Weights of a small GPT-style language model, trained from scratch on English Wikipedia.
Architecture: LayerNorm before each block, learned positions, tied embeddings.
Training: a variant of Muon for these matrices, 108M tokens, 3296 steps.
MLP neurons of a small language model. Each row is named by its layer, matrix (up: input weights) and neuron, and shows model dimensions 32-127. Each number is 500 + 40 x the weight over its row's rms, rounded and kept within 0 to 999. Numbers have three digits each.
After each neuron's rows, "fires on" lists the tokens most often at its 100 highest values on Wikipedia text that the model never trained on.

L5.up762:499508539487475405502481511491492551539504500551553529509506544438474478552371495473488539495475461464513433532520510498449453492446540497551453469560505546444470465524492534529578508498525447544515492479529484540509562510551531530486491497512453533486482488518548542429494479439467456496
fires on: " B", " b", " War", "j", "y", "b"

L5.up26:503527546502462504502469434404534592460484521538544517527502447584525554555434464529483509494523504536473484468563546551540501491480544493491484481471499495525561524587579486468438562442416529554506474504520494529483518493553507555474426486449457509520472512467491487491551550449510465561
fires on: "m", " B", " Br", " Kn", ":", "3"

L5.up169:478540495470505476532425483573499478506564482467518562493462506510546498579517453469500524524496545497458465579548514557514531486529553463487523459481447512449499534472490477459465540503483505450551469469540422514410507557508430426560451532455490509551445526569475503491443531387499542446
fires on: " G", "in", "ari", "n", " N", " n"

L5.up695:528561503478469494472506429511493497483517541490530509496521550588524578507512513468509477496506503519596458476451503483458532449464551500433444553449475508532510530511469495458457551493492465483508495521479459495431527561466513494514539558476525454569548481477560485536507508481476509464
fires on: "2", " Territ", " st", " Sh"

L5.up514:418533561519462525493461530549512473507475449488475547535477464525497521494586500582481480509500473468546504505491513502521528494443481559519395563530472518566557425472488437506474494475495473447473448532511504433462511600515434515519511513470484498487544512387507556538501475470524442490
fires on: "–", "O", " le", "ure", "ro", " o"

L5.up450:560546467482529558478495503530492478500480600517464491476525446561445487457447488475493508546443508439610466468480572514507498501495466525448480478428464515457465564442489585497486472544500516475531497520531449492545578536483472527465516467542563581561602620498474513483562507532510449498
fires on: " an", "0", " re", "1", "ul", " vol"

L5.up3:510439466537442520478536523466407387497508542487444517452454495462477475566517526525458498494544492477508415477529431565521498503533472455543487467479482488500539484470489550529371500522545440434438534497487423524511494497442480478471551498480513489506535498548494485585507535533506494465
fires on: " of", " be", " re", " often", " also"

L5.up303:479485500527514452522485542532436463535437503514511522436532451563494501545443441540466473543493490493537527499503524514454582566555522520473486532494504538456560522522543426479520480477436419457461481457437480411523503504527488562499482485535541510522596487497477493482533459510521495458
fires on: "c", " v", ".", " of", "P"

L5.up362:481507523455433483534519462505516489520383545470512523468545516508473551511525480478530581476533465533510541599486426489512520486518488528531477524522523519489475484530494492510548515485493492513483490553549433556519534459553495517553436488531612542452511454514536518517528440475509375551
fires on: "est", " /", " or", " and", " &", " ("

L5.up586:458514484549488477538479514496530463502516529535512553527502527589411465503536554549547505442445584484584512474513496480465491541536541508502485503473511509513577426443520508485506470464451516533489540483482378482522455455444494563490477553503531518496494558448505470414481556508521494495
fires on: " his", " He", " Be", " Zh", " Sh", " She"